config = dict(
    n_layer=11,
    d_model=256,
    n_head=8,
    n_kv_head=8,
    head_dim=32,
    d_mlp=1024,
    vocab_size=8192,
    activation='squared_relu',
    norm='rmsnorm',
    norm_place='pre',
    norm_eps=1e-06,
    positions='rope',
    rope_base=10000.0,
    rope_fraction=1.0,
    qk_norm=True,
    attn_scale=0.324,
    bias='none',
    tie_embeddings=False,
    parallel_block=False,
    extras=['capped logits'],
    init='uniform',
    init_std_qkv=0.0236,
    init_std_o=0.0,
    init_std_up=0.0236,
    init_std_down=0.0,
    optimizer='adamw',
    lr=0.00245,
    lr_mult_qkv=0.4,
    beta1=0.9,
    beta2=0.95,
    lr_head=0.00498,
    grad_clip=0.5,
    warmup_steps=338,
    schedule='wsd',
    decay_fraction=0.325,
    decay_shape='linear',
    final_lr_fraction=0.0,
    batch_tokens=131072,
    seq_len=2048,
    doc_mask=False,
    train_tokens=543800000,
    steps=4149,
    dataset='wikipedia_en',
)
MLP neurons of a small language model. Each row is named by its layer, matrix (up: input weights) and neuron, and shows model dimensions 32-127. Each number is 500 + 40 x the weight over its row's rms, rounded and kept within 0 to 999. Numbers have three digits each.
A block is one neuron, or neurons of one layer that tend to fire together. After each block is what it responds to, as a language model described it from the Wikipedia text at the highest values.

L6.up518:464463495576492487551454559534509528526438512500561481505438495508516491503569467539483513455429504474508528459543492545585498404545532487534485516535510515501497493550485554516500480435519553512432497551463493494525483602481475572521549538507498551502443477502518423491544432524468541488
L6.up579:504408469432492487516560564544538513515478527490495496490432475565534557482536474537478477490535484493448536508469541548424457391476523450567521550531514552535465540491534492475478466503488492520528463520521499468541580516556473473512548493487449485544491450474491482490548453527430536474
L6.up809:503461486580487498518543520516475501420458528534544499483428487503563530537521525568528453471502464531500497432521612528504499453600479496598514446492511456486523453529488506438439478474535575452519507529500563533446560557516438478505533581528544472509484521532485545582530518501472487514
L6.up911:542519448494528528495459509507577528540485520523494523486462546472471531512472529456490518474489504466420444477493531493493514422571566469515476527518506498528503587523528420512522426491571484469523484514547510530452505510529552500521490521482516485550522513561493504497581532497558478492
Responds to: Short word-stem tokens

L4.up503:526499478439490542484539480526508474474454525472535504475552467424516503486500531516515515531495488437569441468433473475522429484602463481535506456525492527547514551509503513429511449418527532521488491518485553440524483520528541450522505493476487471576508469480495479417518470576444544500
Responds to: Sports article formatting

L4.up155:498465479491402549557442471524498507549414422500503552486434399482455496524518485425456522518555467465514440474478568541469454453507517485491520495504436611467465460432527455531471372462522480514510485461436443519463503501513506529521480441420567512464490471534443516544558506553473505565
Responds to: Post and similar nouns

L6.up151:503528485531465464533490528470485472502476414442508510476484501520505500542440504575469501508426504569536521474443533534472446481505453493514539477532506501509434540538484514600527464512506497479565477514530534606475584541520565483522509497437474550522465504511479482580505474524499532516
L6.up239:462492474536508508513572493516513475469451519446484578464455588498496461466435482458495497454488577497454543478451516588543453459568498493523491463546540542543503493481506437509540481541574484501545480472463445521502468552528491491527570444519486502551479495525438421523562550562512440467
L6.up363:478502438475440485531510475467469542426554482502506524487450477499484457495560457533503539491488502560464472499511554528477549472481510450513529456518540506468522463458513468494521479442539538482493487392471452499499534522524568508521577503481503448624507536499504468561536498535496522451
L6.up679:501537411478461537462619521501483460447452466516516480452484584474490427582467543530456482459469529483431480552543533494521465439593456521550470466469548492525528512517550521534533512473562456516511364500498538548499495546526508509511564489446509513564509504505493528474508467520530525429
Responds to: Wiki table and list markup

L2.up28:499549495554509502525560512547449542553451518402562472466473505515407459471490452531512517545460534464521465532513520480513549467584503485524448505527502525557509525501470450526513486542574508540527497483552549478534519428532499524518548512533535540555512541461473528478543478539488575400
L2.up117:515558512557505456497504496471376487534556518488502484416469427464456497428590493593496503492436472540545495504432539546494480451526502509430505508461451468561484472570490591522480489476517484559486546500424471537579550479520495494509449499450508413481566461471470541430568495575530596415
L2.up130:542560509483485547502447488446498525563505514483478493470450513549484492451518458547466506505525491521424466580496578518433520542529463526482442476482587532420471517479457478479482501495496502521493507428510556536440465598521447460536501574473498500548523555514480519463500497544515589476
L2.up145:441514505578427547450410470502477488548485513502496497483444488495489516470450551495467500482437532555422493487465489558466477507596472504501582580520469491527520566445439508434483490461516478494490504375506506504507450495454543545515423444490487486549513534525462485479485421507514472460
L2.up227:470555544551435536473547500490477537549455417467558497464514531541519577509464520565512511502466471496532492522452508511441563452547510430481505548438472527508488440490509504521454487531584563484510513514549501540501509484527498627500555464530509484523366540559517524494513464526479444465
L2.up283:492480562535488460523466471535516560460515527527454554481432520455535482537546501492514537514482444496476491431435490470469512537557508562503488500514518540430483524409457459554542534469509535481526448477509534582525569513494512555531417556500538470579392519396454559530514494495455501463
L2.up331:440541443435492441503516532460435546531565451490468475485480481472421510500488497583476554575496490512518505493466498571431531423538476437509557466472500523516514455529491561460479503420574519555526411485530514523529470478507518493523572451475486524612496475499486483455494485598482538467
L2.up382:520577551551524459579569467465478615424462507531417496477500505476489474438529464511514459496500487475561464515509485515508448423530502470520475464450480526532532571512463470536594471448519466515481515475526501506537488552503553529514502481464530464500515552470491535449513464507519466408
L2.up639:436574543587459574589533509436495490449515528484539485476441547506486517471462446536466459526550551463521496533479481494506497526521550458503534535495511573499473513519450516562491448511549460520564507501561503518499517564493450503533521458468506540551425482533519440553475413597510489494
L2.up670:549453542443481521550517511450503502608501469489557446471514556536571560429525469575525537455501497478470534482484559494473535475523487463481494535496471540475524498494487510451617500529500519501524468503495465432466489534510472472521455500484494506482564442500427529524542502519458516470
L2.up672:447563462541495489521521508532490518456465497481542569473558444494475486579548524550593475490498533482573494632486470569416530488599543527455465457469507476492569500475506468418483462470544556504484451442572553490481480467497471481519525531520559529543566480504508550494481478499518554507
L2.up715:457540476531473552508507480454421561518445477490521488460527514527510455486638461546548555496501475508448396533438511561558536512495487552496427453526566519502445458529533414435564506434511557544562474419521517522476541528479401509511472445496542471538502526464478515503549510534578526471
L2.up718:495511499544533511461550502496492525535553507503512545497500546510491547527417578533436516460506468529554519473443493507516505470573468455455488512404504448484456477497439457526527439488525541406559493572571514618494503532566477465502457540505542469506510466488494510502435533478525470436
L2.up719:538458479485482488517556526518475496554494418457486432493515572536516520492548449583478540505545459443456481506482540508512447445561486428547550490553461580561448482485509491471561463561504497543559531495530532511523513581504483558527492477460522498585486531492454530494478506513464553475
L2.up820:455597510524519470500469456496469576520560471518487523457496544482444447479612469540531503481471509505488412531413523609552463481506511429491437552455543506514433478525501455485522496475541470546545481514481490533562528488455433479523469549485478437509537544412473488474537504518577539407
L2.up938:472474456472423485511564488479509467515528438438494519495498460526480479525533527501524444518520498490539488522501532394457511495452541509416515433507503522431432454562479524573455473495538508529590440579511526479524526458602440511514552497480535468505461493443490534435563496434549526546
Responds to: Table separator dashes

L2.up64:560489428465540531553517467500499519465474410493513443478519520461533519563488530462499527560578469551525484570521510518447612431449460447454500533469533529538488477460569521499436375483516490415499424546476481473535585457509478447541454517429489519537493448504473540499479482573489536515
L2.up76:474463541505468444492489558476482470582488494511466456485409523609481500474539502478459577441507575465518516461454545509497508436454530483548496463443514563603529455497520532408466461495511460514520437572481475578476486455560503497516520451508521540514444494521451408589440419572460450548
L2.up80:489534452532472537471500456517483505502458463518576464493485478508492558463478539517499563509536476469553425508476499548423478510511571584526531485521514504488443594489512520506461438447543448530511556502535575535548530465495492457503495501474454563434494515489478485523540468456521503529
L2.up169:565457440473460501481526509509445499564539390486482513482499496456481504569497533502499481491570571499553478564540596501477550451545483490455506505482444496523520500496484527495436445510539510501466467426422461516471545422572465486516466451449485543563519450470458558493493478456590519495
L2.up248:584501427493456524479529506494493514497527407504504538485554510470549503602476544522512577505557477513495553510459595523456524475563473530456492580477458476478559467447467447524478434523450496428509452528457525517492513460562513566518493426483535526486530508420439527509494491458543566494
L2.up336:497426468515502494521512470535415484483472439525568522497567576471495461575451529540505508501522494468525364482472572524518547433529492531490481491529458481527470505548512446553485406479475452492497432436473462527505515539481540515536505413449532560485476476551454555523537473454518469460
L2.up602:492460469524509460500585503448521498580496500581461500481531516447530489489484561471430539533464461522485475487572552497440526427464551470483543510508517532477526494386465463480496498531532438504501500499606533523499447489509479560537452479490520512515517497502443439497488546460594489482
L2.up617:535507463442474491478473522508494511538511437450521544499536541508532525529515523471499499544476484484539485547482580512533512434507394488469494555506496589465447505565493463454491519518502455461474452489445460545434489478521497451523499463436553545487531467459497515460510491498483514429
L2.up731:492531470454485457506495546491554510520534485508508597494499489542484537579594541481513515492510453510511484491413628539423543443462472517489531494456537490494482403490502461514497438475536501467553496562522471491475528450548474522548543519413499523494518485509499562559463506504474510475
L2.up732:481438479438457575494515524504489535591516425449513566450431470498495472526463460502444503486548471455486430595492614425445464475498553524502545494488488534516559485502485495445500505547475498501472532454538471531501474503569455520536548430432552540538519493525389504453447530473457475484
L2.up745:548486431451426546484510506520457562541444499531521462482542513525569531427566540482483504472447482530516481523428559471471516489537489434529445492503549477482538476555526539495484435468487569482523477546494483491458441457510482550514430438445521490477536472529485514416519474496527495522
L2.up761:511486417535482531494537506435477427481512419474487519492484474504460530580536485449548482490489483441575444565468509506510482510477513553452484537488455526461483502423505443485489408550493505478568474551534529596433537506583447481536440511475440570561489539496464597508488459443530527551
L2.up853:494502420376503528496573510442481518543474396466497484492533503499502497513531513482527457528498465446541438510465521559467489506535467508487522460512467536485525475570454495475484390474510427443493463513475487496475528526492549557525496498394653578546519496424490488464511451510530498490
L2.up877:578523435535488501484496524503476523492472524555463561444489516505462535518417480545555513532505541411541450529464484465493546460476533448478591497486493496509508510524558508516512432529524514501456493462571503491489525450493437532521516506489471455523417503558490455546474451478522513496
L2.up879:518519390485470500580416481502487532552524519456504450461495498407549493461494535491514528473541508508506484520420550536523571480520487492477497512435479505455514474496456509442516460426430477482522462511464510530484469465486489476522471497471527536498527535495348532520448485502478488489
L2.up980:526502543408400477518486493538506544512503380462517490467480548556514586508449577532445566530528478477492448591520536487536545461494459395476490515487514520486502474538467511440446517456508477448472474481412515482510525531546507478531515486459458479460488456475469540565427503512535617484
Responds to: Compound-word first pieces